Weights of a small GPT-style language model, trained from scratch on English Wikipedia: 5 heads of 64.
MLP neurons of a small language model. Each row is named by its layer, matrix (gate and up: input weights) and neuron, and shows model dimensions 128-255. Each number is 128 + 24 x the weight over its row's rms, rounded and kept within 0 to 255. Numbers have three digits each. A neuron's up and down rows have the sign that makes its largest values positive.
After each neuron's rows, "fires on" lists the tokens most often at its 100 highest values on Wikipedia text that the model never trained on.

L5.gate821:103149103121095134145124120113126118102137122135134153129131145157125124157159167127111155130150145140126105093163083162108148133110124086112123105161161111142124151158148096133130099099182146152107091093086138153110106156154138079116047130092116128165104140122107152136145153081126162110154150108140140110124150141134143177119094139130135144181139118150153140107139103127133097152136
L5.up821:133147158137148148122106111158128125079123176135142123160132159134108125157179112119175095124121113115130081074176131113114112118144113065115074162159124097156112162118144109146118154145138142112118118120091142116131148102139081114135119145088142130121132121120092132126102157128115106154159108122097089098121140093164143102143118099154141172107143139153108164127075127120164175123129
fires on: "li", "c", "l", "th", "ar"

L6.gate599:146101140141109167103121092204122174109170143140132093116148124172154123146160119140117129119135148097086165095142122162137146140155145108148143098128132134090124150143131132125123149126121124104119056169167100155127144110106108130100085165154101151110177163157140193110132094130119123092116145164110130124149129156164119140106104153107144145112108119155104137157126121159138154136122
L6.up599:147105189134116140134116142113119158081121105111120101106104107112177126162170138138085174128123135117129129114159148143136138142101165140125147135088129159131162158139074125143094111126190143109110121133147133174130133103106151149121104137142119115168178153116091173071170091067133144141151146116143112129127117130136147092138124066118126165097093079156097135130180143111107132114101
fires on: ",", "-", "re", "ve", " order", "ri"

L3.gate757:148105129109161164135141148146115138107127087122099103117116111127126107182150074140118160060155153100130109144126122157163135115089117123118153102134121110120095149155137103101143124137120130128085098115160130165143107119127109104157118131122133138131149095138143146146143132143145082151078138173121148106147107124135118118124111122097133104130157138137107118121120114119079117151115
L3.up757:145132104134118126119107136138109196088149080166129108074087122101145087123108109120142132116083123115144182131117162138139146133173150108141091146111156125106106163103096140118109094122121088141114113166167101162122120137118160167138103099118123112093127116099127147163159080132086158161166143175108078139107102135119136092116110150108116114109158152120129156138120132145193096146133
fires on: "-", "go", "–", "co", "mi", "ri"

L3.gate175:192098093137128121098065154158114132118134166115080130139156133123099145117202116147098122134143147121157105104109142096086085140075098129116097128135084141130111181148121090129126138160061144127121157128091100122105158117082136127164145148128187175139155095137129141114122153144113094108150124122178133135116145092134131112132106138137114108121120127136127118156122167081135119149122
L3.up175:093092136132151121134109140148139160093139135157122166163124144136154091135103143106101111122126139116110131139111094119089130153149163159144109129113102127075128096125110124133103124131096102126146137132063125114114144104115163101134112133086095142176139118103137063131072156144151159121143096130125167097147137095101134105101105100117140137111140113098104128141165156139130077105155
fires on: "z", "i", "ce", "ke", "ide"

L3.gate560:131129157160179094143104141115178143139166187133120120158134123078108193145147142169122139129133131074121139119124109108123115135130148157200159139122139134116099146158125152101109118102109091135129132136135097111111129086117131156062118116143166135149140121109134131119159142129109168141179150095127150124173110140145130124137161117094138130146141112125102165164091121125169162128073
L3.up560:092126095121102081147094124132144133067072121126120140141110120170110132151123173126139121071115148146107133124105141092170120098158143095096145124129137103133137129144110148111104118127146129097176131102123132123112160134106122131120106123123129150145101135135112109151108073122135131154128135098154117118122127134115138145148147138128092136160151134114112137120098141163184176127126
fires on: "te", "y", "o", "g", "il", "ton"

L5.gate545:135085097121130095108093109134110108128111124100144150140098166172110109132128150093101156140188142173097098127116097170121137132100141128180109109129090138152141111133094148123163128119149123116162128155124146131112126155140102131092161161120133127160151168089150135144120182146135143094115087146132112135140154132140135123153114137123149137127134121063171106145128182121106118099129
L5.up545:114128097124146135165114158129103155150107110089119123101153134143083164144156127110095146117106154093149182124134122114136128118128173112122175124103139123138117117138172130100136120147140174144156158141105131061122175130135114131091126106083130139133078154139146079120135151074150127129174124087100191107142124103099114119125141119129115124137136122110110145106101183134150142104077
fires on: "re", "act", "ist", "en", "er", "r"

L6.gate616:118094078120122130150109113145135137082143115138128107143088097102124127181149091137099141127101129116091175171119151126127132212103155124134098160132100129133121121149122146113103123156158148157164126100127132127102134147122118161178152122147095115147113168142117146141135128069136133104143177139090154114111077068099147144098107140118113150095139133147124110102118131127138121149104
L6.up616:104105094145126159122170105122142151101142109165153142110098131130135110136112112141122106175156094186101138070095086133133134108117131148133138161148100120144130146165159100148127132087123142159131144123149163153139161094176133132160130084163137143137150106171112144154145092170158127109148141099116112151138191150112164087128130151140162160121143168118118126110119094102133158133126
fires on: "g", "ab", " sub", "s", "ib", "fe"

L3.gate812:198081147136160100108103125150110130140092091123101170132127096133161078147149158125142103136124160103122127091141133112161145133120118120098157114145125126094113149159132095162099118117108146157133118115105157125115111104099094130116150136117096174107096143099162117140127159133122146133083178174102142138142129136150130104137096104123168130166132117130127161179103165167126127106098
L3.up812:120142128155131112143117092185117176129107122111086113120145143119133102153139141131159112132145150124112156099118109160157104141090168089132129094176137123125137123114143104155119088082164173126073135133137144126175148156132127114165122117083135137132127126140186124165169118114172129123112151186139146106111127099143134111124138132134130116136162161123183156176129137081126132165132
fires on: "p", "hi", "amp", "ed", "up"

L6.gate565:115103117108140123126088098117129139132166140135167144139130168118161144148122134117128093125138136161136123129096064122110164153092140092120112155092136134121152076140133131105148131131136158121065116118108131123138144138133093094149136157115138130144136098164153120131132153079107103119110112132135149115169128105097148156089156097161166173139108142138149151113109131087091129120132
L6.up565:133108118136142121136111128137133141098132124154137102148158131135161172152141147123149079108116118166154111127070124105110163151120135084135122114123166121133137089161102119100137164158149142099072115110103111126148121131118092110097133162123169127199141106107130120122116137102099105107093113123147159150171121083107139153150119103135135126138109133152121137105094136107114168132114
fires on: ".", "\""

L3.gate699:179118118115165166147156095132113142136123103129171126155114123136113108135170153148119126164134153151172154115124125132119111133157088122176110120139155149182101132139150105123114105106107107094103148094127142079156135168128149149138151148100152115146143113119177125120102120108133131086146143161124098142146084146123129129149121138153129117170153095166153105149100149081138137159081
L3.up699:133135096161122126138124160145076111119112131154124158138119147141146146125099103142151151147097130119129091127125097147152123174107102105150181129087126139101127108154126087156156129108139082111107147113113170151116129110115136127120161105116150132136155095130111190112084092121136176142131172107143155141113146126131108138080135096114147158127140050141131142128144145099181126124103
fires on: "g", "ing", "ment", "ic", " place", "man"

L5.gate526:130109122143202135148097111131120179128107109092123130097124157110120103128182165104103132122138134154126128127111115109107152144124148122123152121093129127156105115130125112158104105127149088106138143140091123116133146135139146143104140151084102179122131101130101101111133156128111091133116103157132186133149129117150156156141150147165141115130097139109139117179134121091126104104104
L5.up526:106127128159106114119130101165137106133119122101103146168122082072088059124113152149107075109122107145121127125153144119135111128130113139129110132173156134106133141135150139126124122121089179111112145164145126153115116160134113153139133112160163132138111129145086145106096148134110109109104116134123155111148104166125159134127063164127123139133121099132076176127118096137095185125113
fires on: " |", "ci", "il", "P", "mp", ":"

L3.gate796:166120148081121164128113096087162083098103111107114136097119103125142117117148136161113168117156118156133100091129150171143127104133107171155117083119142137141118125150136142095114159121144172097081125114119124120149163118148119155120130151108105112075120105143115127127111165093123140126103098105104104144127116131121119148147147114117133126074098139102108081108140179116124056112127
L3.up796:114109115132092162173137153096135141157083113132153145121139100118085177084144151107139180136137152107151114159097100128134126152115136142107099121144136122120091146127099159118155088135079158121135147160153089076116207142096171119121167124155180145149137152126128108090106139081126088143125114166159173129144138133131132084090108166141101113126075135141156130148153126118110171115142
fires on: "ce", "k", "le", "y", "an", "ay"

L6.gate90:148145107132151093127145123142112111084145130150120150132132115122146119148160153113091116123156113142127070149064141114128115116115124086118136146122137112105127128127123135150095093079184147149142145135132101057144099159155133154154133104165100093092126154120097132113161186144131120110157163147122094126130115157146141188147102125142106130109094162149128170095102173189123130108109
L6.up90:124155117116109146087168118151105129138124159074087122136119090110155078119127119101114109129129126179122119138112128076139123112106099184100113132156118110134156111096140139107117078118090176119128126139115145110128127103160126115148141119128146101126107153122158129124133107161128138147126123103146082150152086124147121139144086147137122080052128090109108123104111134117092135118084
fires on: " sp", "qua", "f", " Sp"

L5.gate165:131112129108104103123114112125095131174149133150130084129162171079140109090108083110100103150109131110135155140101093147134144112126118152187133124152129125119115097130104099117120106121116151144093161149103141116143152114120142157087155143125126143176125155145178115104150140127135074147115149156105147128183132127127153112138127116161123138135129141122124126119153086104122104168087
L5.up165:152158133163159160155122128113138088125152146100165133089100138172128095072124155162147120143151166108144091074147118138135170130130146138109133137138088094170110126118113119089118128129157114138153129098094130115153154140146164130169129142131172109110130121151121121105111121181069152117092178115123102116115118149134146120164141123133116156106127107124156120159148104141151139139137
fires on: "ed", "ing", "c", "ba", "ch", "ce"

L5.gate353:132102147110132150194104127183135130136087147137146122161135151160125148139092169124147169141127114119141148132131130102180116180127135133132133098106101141132147097140119111109084103068133128130139124127139137125123144104154134105134146101128083098182111145078147139140108141116092159105155149151133176128110103097177123136109110170124120126154124121146130118042146130168136092113123
L5.up353:085124134131063134096193142115083129170131117108127115116149166117112096125127106126115148145103155214116187102153145106111125118119120109123117093104107092130132115118129137148174141112114132104121108131142129129139151156128105138141103137105161112131095155123121153126125119162169163131159137097171135141158165144131138124158140117105113118130114147129107155152091147163177148121122
fires on: "c", "g", "s", "a"

L5.gate264:151113106160138126151095138139115088111126148112110090115172162121125136128150108102103116150125114091141156176140070133066136123141131137148157122099126130154135109120080168136131124102110137106131127142114124121112132146157134151129162102133147142176133161126118146143129153078140095108136136123151128124108141125123091079083139129099141147119128144097093135133108119079096133143117
L5.up264:096155160152129079127162136136153106153129113176119096103120172104115172093121119112145126124135140154133115144134149086168146097118150105132132106110123122121112080165127123117156121121116128126115145087129141077159131101147133128139150099116097066103120155165188141152160113129109113161155077096135124131112104132096093135099159127131115114117134115130144084133101102113153165131157
fires on: "i", "u", "il", "lu", "s"

L3.gate682:137100127138172121136121116134111142171129160158143140113109127150114142124124147121076110102144148111159124156125133196090122091109123102154090168102134145102121059138123157121138173131170135126159164140172100129127122145107152109170153116117128147138127171159155151153133147133108109137142135161181110103127155154128112133170112100110138114102188111147111145139152135154134185129143
L3.up682:112116120182135134142164132133142078141140143164167171072113121133123159092109128165083131122112122147173182141153132128117118140115150134121154132088123128109157097134167102103159115155181110156128120123142102095129096141136146110125134100133095118132111138144156126145131140108082148121111123140202113149134121126168112157140138137083131122112166162101169140152102095145116127146144
fires on: "le", "ta", "ne", "'"

L6.gate680:150123172148125165109123171143127099086054108085136148119153158141062186140158119156141120090169152173101160150106141121110124160154156151121158149127128131133117144145128116145166124131111119144139130114129145146186131159136104080145159125114106160091119143126149131138156124103152162122133145106192137123090113122147143079123104145166147143129116133133146129164129132107121098144135
L6.up680:089108125153145108133126103161112146129099102106171169100143175130140134141077138146138121142147147122116121132134155180140116146129131179117151101104132139140146153107098119110162154115154154131102131116082098108123139126103127129155127166102110137111131099142089133149144098128121116135163153132118111143122123155105098149145106159143100138139106212141109136133129088180179127132145
fires on: "or", "g", "d", "ent", "ton", "gu"

L3.gate382:145116096165158151129126120141106131175142131117112101107097162145142172121115109129097090115122118095135119130123095128124085076110145109113114137077151123178118138158108122068112137132112191147107157114180112130120139121166102133128129169153111106131132122157091097103164161107142107160166149122114137139160144146141104144122147117114155124144133133109093124111138144132147141103100
L3.up382:153118094132134120139146127139105108107121151116137114145145152129157108137131150136092115099112098144140126144115076134153107120130163132186117114118157103116131128176128129101142119130132122151141120113139092136189150116070145118080144153126137150165149119113136118117100117108122100090131116106116144121151127111102095150141120108054109105131136105104119137123124151129132152142092
fires on: ".", "\n", ",", " |"

L3.gate793:126122142070152112144082126158108126127158084104132136134107162146136137098148136142081120118132120111123151118120130159129119139180161129128120131167102121119124123130117121124072134161133119139139142120088072133123134150145122092135129158141125146145146140129143135142114107105109165126124109137146138150126112146096135137118146118151116160171123154088108128073124127118088120127143
L3.up793:172141125104073149151120098160097107119138129154157175142099130114151110144122111076097126124095145160148094107142106147144106087091160112142150121129147129152106112111149122134123135124113129156141100113126116099153120115114133084127094137138107145095170143140123151123085110118099133129117132119139119087147167090159137068101107108113059133104123119122143117103159118146118111091153
fires on: "g", "gu", "r", "ity", "ro"

L6.gate56:137040137103148115142126135122100120130095116117172142156130113152137145155157125154149141099096144182095191122115155082149137168115112174122115116120146116112139110149133114113146094207107122130082162138141122154169123133130153137161091124101128120142186098127152144135155138093136102101125104147096127114101131144129112089095107146114110120141126134143074119115133127160138125115124
L6.up56:128144105176150125129106094107085124175159089133133136102132154114156153127138147114149134143114086093102122114118146116120129141142147109072117170152127089108104115176137159119080172139114113118115126150132113115144146068115131111086111086121137173113173123101134130145162151124121135141079138144113136157105124124152164114158148150126121146139084172140137124150137112149086160072152
fires on: " as", " Ni", " As"

L5.gate176:118140129097181112119132114152138123097128135129116146129146128144089117163136160129090087141141137124119143102122110106105144128082087126095140111100134143136120128106123134108127120115159137142134081166135122138076086102157129147174095081094098145119146161113134123121123137124120100122117198101160120140081114097117112107146130162092137130115123118103108095111128123154150168134121
L5.up176:116132129148094108124128150153103130127133116110136119187101130125052165137085144116119083147123109162100120107117136156188146159121133146128124159127118124084127136141147153160078120123103133118152157130132092119152109099112149141165159158123156094155123158126167167136108153109121121085160105143133090165109127108132097140137098072140128125104102122085126094123121125122121130133164
fires on: "s", "os", "fin", "il", "et", "as"

L6.gate112:167114134136116126075124130119143132144154136122114062114140145139082137150129141120113140130100145099105098077133115104148115117132111120131140142097159166146146150167113133092126158125114134117079192181171144108113120091106122153138108123120146122153138124145155143115165170144127129093121145147119127118131147107133131160141154140157117121151143119094125094106149134159185116156087
L6.up112:150120166136125156084121115158181104130135191129142108105112108135115156121120160122176123127164128135143139129141117090145154116127101124151136155113114132102110107151109082118136128123135180150130157122067116146109117088134124110101117133152110153159116142122195121161129155101151107135098179140129128165160129187136107110119138114162116149159148109125123115141111108070130083103099
fires on: " 1", "1", "6", "3", "0", "5"

L3.gate124:134118111082146111085085146148140136158131131132171127108129063129144148119118141114119117182180092130153159110084135104141148107136113086117143152114122155102102158161157106140094133096092128130154149118106140139126123147116101109119160128126154114110112129109148135116123155119112110159155091152122141193127118155126184159105111136134178125118145066113138137169088122090144142127075
L3.up124:087106139157100095119122129118136096092135129112118158139125139143131142112119159144136166125155138099104140105089097117163122107141157119180144164161136137136119147124095112103109112124175140096105167192135153133081111125133083144153081158127128145131125064128134126118101119112148120180162114138126180128126130119143118165131119114148133163190122133137171113111143155159103096130134
fires on: "g", "il", "son", "ong", "ing", "el"

L3.gate65:163108148141107126121090140130120104151112146160128147161139111136128133133136112120117105068119141129093133154121112150151116133157163120133135099073137182127146100133138108153133128120127147120135109129119104141105129117148122128120163169135094139106131142146150132142134127136133129125116173151119095175114154115142147118143131122169080137162080100107115140147087141129070120113092
L3.up65:120136088163094129098096103104122152191179122163090155158121123115150158117139119109111129150100163150102125128077086181135068105151151108077145093109127122115160125145128085109111150141154138153138083136108111121084144150151132141100139120162117111124146152133128154136126141120121085140147135136139101168110133093104099122129123121151135158102104154134097171119098143165137154146098
fires on: " 2", " 0", " 4", " 6", " 1", " 5"

L3.gate357:100117148110154122070085121142133127137113129107092171127096112104133145115136188097163133146121135114119112114112129148139128097165117110155169111138103163146093098126052100153108187084100133078164119174074122137152097160129111148117165156117142160124145126088163126107058108098121146143178153147132139131134081181134153122117140126162135098158125092144092149121116166121145105152122
L3.up357:127086102137155161098127139152145135149135112084108136107104131126105119126115120124114130152116142105137133081117158128165151111131162137148146138088097159140166130150149161109107161134106130140128106156108136136126132164180163114089114148167137118124121123148146093118123102136172105173109105105137154125116083119032081117151126138119118131148124095132118146086128161134144150139131
fires on: "th", "t", "–", "p"

L6.gate827:117124084118163130061120106148127128083154155117147089093128131147132122133102101148146147137129162143138131167117129139151165105146181085064128098097122120107119086115114164117105136113122110150146107100104112102123130152075084108078121118135123110125108133118164115118155139134150157103117095142145080132177108104083130155138136131112146142120139148139119122100100129141128084128132
L6.up827:059172138173188166097113112103133082145118123188106107136133112116131151080073119104161122124145168130144086129141122101114117112125151111131113112190096110135113133081127147150126113078121136111145118086086140130144134155120131092156157141089168112159166116081114139154092127131093067092121141128160117091131112119125138133080165133119129137118136112095100121144125125145107109120151
fires on: "p", "a", "r", "C", "re", "e"

L5.gate414:128110149132160137138120174137131177138077171097088087131147143154141148094186146128109126148132138116095153175099108107143140157178186133136160172109111115128118136132127156078101092171126132100126110147108094144101144109111137146147109139096118164127118120119156118151151132144099130108102096132155155111112171137094081093063146131152134192135126154116148109164126145113141142141134
L5.up414:121071143172108108074151152200111125146143090108112095117118116125125160151126120128167150162131158110116125140113175132148149114162135128067152114071093114131135125120127122111116142104132182087116144131102125112133106175131127089102147107150125144145115113172176101181144149142161116102141088123150128139165133144099145150149116081127119090099167125105104147167145161113119102121139
fires on: "il", "p", "li", "ri", "ur", "i"

L5.gate97:179143114165127127120107099117113123137113139116084158160119138097110137142142145127125133115130154121137138126138114127110124173131119161154163073146115163125076100097187132136139125122149088136130122128109139105084168128136132165138190182128159143145130136096118081145160164093164090130111102148107123148182139099142135141151118131138129098151132157130075131132116131123147127149117
L5.up97:125152098132115092133174102137151118132132121104101119102100122133119128083187099150156145078098143091154155159109171120126117118140113120076159158146138108106120122131127153127087116162106107170103101113093142099138144141130139119117151152098125158136160166095134129106154110100111108164148144121141094108149096151131124092148189175115128161136149147108147109140133159138118155151112
fires on: "b", "y", "ar", "ce", "al", "il"

L3.gate261:153140112154158120114107107118130084166139152142139126119155087163136150119158169151099129075094099123144148116120104091163158110149164124138188145133138166150152104146136120103135155133122162133130165168099117119114143132097145122128147115137142107089171096120108148151172158111158141095070086157157156113141160166105115109124133126186125171124161121117106148153113119119134126195086
L3.up261:134132116119135126108089115115137075140148127145079098153168078145106167145129149123108117067123096157144095129145124142160109135147139093094176151088160132145171128140158095115133185136116140088096099167120169148116119115130130166122142114128155118108125156083134131164132143154106138120087137132151153151120159152103127103089108144161136181130134121113105132153101120139104162122114
fires on: " 1", " 0", "0", "1"

L6.gate582:152080145102121181149125147118121124103113129112121156118168117137124110175112101141116105133119142140106135145117134133120172118104152148111135089111177155129114131108136110135123132159142152121120146119128102128137095146148118144125118087112092081130136138171124092130136139153150107100165121136148151117108163124146104134138123137126119141124075087116107129118117124105109128154139
L6.up582:119117098155089109098125113094118067180133081095160121084135126146114139138123127106152110113125103153118127142148133127139120154116138160156121171122136118151176124139124167116119129139147124142153132112124147124133122150149154120098131143097126122086128128123123147139104115108168081090137140124145145133139174139123154109141109089146151161140087099088133106136142103142145123134159
fires on: " as", " an", "u", " a", "ed"

L3.gate281:151149102152143155133156104132144130166136134096127153138101119124157139077107142137140118112155122094110122099103109126195162127136146104115186148128146179133107094136111143123118118096157128105126172172105106135110133132097157103112142142095129132149102098086123122130165116126171126104119131113128124144145090122176149170128111100156125107146142158119163143125101122133131181127138
L3.up281:101119135132134135075110133098146145153149178125118101194130115103095149162111115144103160130149117152138162093101154096109084134145137126126133106129113136144131142125147069161091137146127118100177111118133157162115146136147131128091145125149105173132103103086101125164155155143121144148150187094090108111132131145115121061107134161123146149144146156139121126106076114111108141134114
fires on: "te", "ent", "and", "ian", "id", "or"

L6.gate127:079122149145135143148121090103117128114155115117128161126177143075105109144175102100126087113145123144074171139144095147098125132129085069113126115108141130115159124117154130142127096142102116144097190134117083131097157105124122148182123085084122148138163132125130093100110111116138120134101073172102157141098123137104131120079099184128127139119105139114126142102121119144131149173116
L6.up127:137125078128139154127092134123108133160123118176133116104114136155112102147137164107146144168138129129123102146148129119098172125123127131107088175141116117141116128104158171141122136093083153103140105158115117166114151100130164101128065149129120134153127114155110128112120156144114119113110102154128119114110174144134151168070114122113140116144151109151145099102138122163172109158083
fires on: " as", " so", " with", " As", " un"

L6.gate653:104159101174131166133142155115102127124132121176096100124090161128148155142184125112118086119155103102098122118110166112079149127124113081106105105112137114136105159115117113135131148117150144142117137182123099105117098170135129062138117102081121141151140148102144121181174142119172114111136105116087138115147123138107095159143126146153117173169180103112135157128115154150130148144151
L6.up653:100102067134169135069094097126128157187139101157133108149132106148163162113105164113143128149117144136128124180118131120119137117098148097160145127144099165103155120099130143164150128131111142136125113146095129157135096132131097088136114157120126126129155094165169139129132136137131138126152120116089143144151131137092153144097112109148127139100122085097157174134133099132157123108129
fires on: " g", " work", "amp", "th", " Ga", "ga"

L3.gate95:133126138129180133111134127145134150127159133133143166123138144121117170115108142135139116116115111139128112073125108113137134121140142124168090150139118149136107135138137117163118117167114126145105158122098115162072107148119116108127120146133169133111122115114109146104118089135145120141127134151168089146115083124130113140155159109079161111170120141149126142131077115084155113166162
L3.up95:123161178148141141142148116117129144147104152126111111193103119101131114148132138107123139057139128130134094086184154094142065121077134127127142134123150125122114163123159133113123119112122124100129135071145148144133157121127138131133129108081124133117130125102136081183135130172112112127151128113121105153117150120123114064125126119149142134125174095096102132170156142104135153128115
fires on: "or", "'", "ight", "te", "le", "ar"

L6.gate187:153122142137139126148110129100160149161173158168147104145105139113127112154135097139102101114114201121089116190107097121165136114119151120070135111116126122127138116098138150135143107136107155135077106126137130118115163157178124128136109087151111128155086176117137121152098136148138087148119130163118153072122106124135107122104133143124123134113133104146150130094139132120110140123132
L6.up187:135127138130102145149132155112116100162157159138133111118118114146127142107103091137116139122084133099131102136122135103161151098143112107116132183133124135163128174134130161158167191110128142183148089141126181112129122110152109082096086127125148125115082103163150164179098143109145107138083156107120141144154103104132134165119112151109138145101097126086173136083127118121165178138109
fires on: " with", " /", " made", " received", "ing", "ad"

L3.gate55:141110109082145176119149143158104098148142099129117118161143071108119142145143115185107110142093099115123158133125147142112114115159146067117129129156124159139116118136132137096103130159155161144108121145128096102145132147130155176151162067155118137107201113154130164133134131140146111104142152137122147121117112136165119148122118109133141132135126118118149119076132127149100092174083
L3.up55:120129130165141101125079175124134144123145144114171148119138145133169117124106144106132139132123135101121149118126106154137076124102138048125113128112095138139146113090163169193139145169125098095136130139128135117123117096139093156140124114129108144117172137134171129128082155120138130137110104147143121167115139129134102154113185111134151119121133105119109109112120126144165136116119
fires on: "u", " Bu", "min", "il", "ic", "ing"

L3.gate721:103117110136182108113138137109128121169144103143123106131079167132156101151104116101114093145134143064103104129104118191161159103116164139127138089098143091106136114135115136097092167145124122179084173132116080088131137115111074142106096167117083136107121131168120153096113152121136117104108153112105154120174116110119134170155110142146137127152136130144112123117130135123094130147105
L3.up721:120134113125132132148151150105131126125127154130117107149111103150117142182167148133115134151177116117196117110145147108090150123139171121112166124120109127134129150105181159131122141159096109128128120131069147157122106115119157097155131171135117137108126149145096161124112138092099173143157116115123112115112124114126123154123142137139154166148130115157132127093140156122093124117167
fires on: "ri", "ed", " Total"

L3.gate414:154129136184177140097103146163108132149132142138137119129116093138162153081133114132097170132138123147129147109119130132111164122091151128151115109148157123180105182134174143127129144132144139104157126116137104133104143126113160130113120121131126095136133144117177147120206162155105088142147129099138176125134150112153138155176065109144147132114152126139143065143095079159131145121119
L3.up414:120125128131199132071146171138139122125119127132100161178106135112141165140123146149109161166142102124138130127156120124132120121106154104150157170086096166146157132128185136135076141132089142143117096106106106155148118112152149116150105139145138155096136113139159149153101145077110124133120118082128103155146113179093061123123153147104114113086113124142112106147132147104135147098142
fires on: "ive", "ut", "ed", "w", "em", "in"

L6.gate655:134134135131138115158147164145092166119129107137093096142154102184126141134122149146101170105097120143119104168147123053169110117140115145155131133137117115123101155153140117109129147110155136129109095150121125149125078148136147118131123090149141132105126133158106121145127124105177140134115139103145154162121121110142122133129103172159119131111161127113127146104158173150143086104120
L6.up655:152119147136143147141146161101159174126128190107121105148106149135094121111136140126143097168113103102092167107129147102154113134134145155119147125124103153131110116124163142168126157157128118150103083132153132134115136130133105096166119154110154108139090138154103106154144110129135155107109180144108137105141102134136123151145120159128141117125179155125123170091120088135133105146138
fires on: " qu", "w", " Qu", " Ru", "ut"

L5.gate236:135097125125089156129113134126121151122099110103114122139144132146110115136133149142120140128103109112102147135158154122131135091127163150129078095128165160146105116152104148143098165121066076108139080131116167195146123111171102079118151108137128119166093127117178122121123122160157155085089086123135096154146145128133132107120126150156173133151137084093150107113134116148113162158088
L5.up236:093108102144114190099118160149152143151154150130138103151132112116112160136126177128089130138076089122175141129119129132164141127112142116108102123143145177098132120114103104134098159147069158132114153117134149113105128139151113137084091117102113114124140119145135122101129134113135117098153114125099126120152132125093104105158153120136143123110119095173138089090120158143159169109127
fires on: "as", "op", "ur", "im", "er", "act"

L3.gate321:147119127130154113129147124084127166171127154120060137128097142125109170115102156129140139109137085106099125108150097113116106151111093090101135102102129138099105140178126156084146121100113104122186119111140065142100103152118159087148158121151168100153147087125117153147139117170148151158159128088129128144121115087105105115133113101106142115132162127115129122157078086151129145147157
L3.up321:119140137083150095151095155127122161170121111084116149113143122112127126119158161173119128126123148138125145152119126137113122106153124141119105146143114138114151133160155124137151120111131159119157121112145149092118157167169162128113141089135135157120099131138113152146143113134131123134170126139167157091143101155076138140145164136129137146075136121112119123143083119149147165150100
fires on: "al", "o", "il", "th", "west"

L3.gate758:135112128159143165100119115140162164104117102139129144156106112135136138147158092146103095136103115102139100145150160127099149139124133125127145092160146112123131155137069107027149126118115131118145139158144125093133140100109144128140102163149096105133150137134134112131129124116170138114085158099167061123094145135153125138104135143137105120163117146159102139100150119090113157118151
L3.up758:111120158104095109119132093089075119120111139127152122113183120158111129113149146145118137150153140134116102138066124159135090173151170137178172147102133105131161158181121119150126131127153167137133050092154130140154140156127143147156103149127130144138130134152107114161110111119158148122123127144129130103154128135128109175160125141108121096172151137181120112133124138100132123131126
fires on: "e", "age", "ia", "der", "ine"

L6.gate55:116143116143122123114137123164119107079135127124138096103101061138089111134166116153117117143111123117131115115136162114119101161130078160102115115108165119119110120150134147126119143131104132131148121146136111131135118117153113120132151139132136117146106137143157123128155090125136141135074103146130113184135077105087140171146141158129129096131138181107118113085121108132132110176143
L6.up55:111142118122122119140122132109164141149116122123152123098110121117107079154093121151098152159143169126108148073129125161084175081099135165110156151087164156117128144121147133133172126092106165084112139128125105172138144127138173144151136156121195118170108137140121102160094119137105105116149104132139123134119107150109109107106137087134107114119160069105112139100157119121130118139128
fires on: "r", "u", "c", "and", "e", "ch"

L3.gate417:136083078138184130094118129134115124175130099088107141137146099128106137159153107146126070118125129097127148145130139099141105158139139096135106117129107125136124114145148150129116132136150167138117136144116113123126122123126122116146137111106143107104104080121181073114115147132194067125122107104128114116121146131089066151107134147167124123064129120160053161129123117058162148166104
L3.up417:143111132135164149113116181142137125120118139127087114125212151158165088112110128097128153144095137137160134109110148117147137128104125094177137146106086113083129137139145096151079109137104141121147143214160121152159144118166102119164124104115120149107125133105129116140134148118113126127147167115130148133107168136154150095089158114134134112098099084140121092162112111113129142127133
fires on: "ing", "ed", "per", "u", "ic", "ated"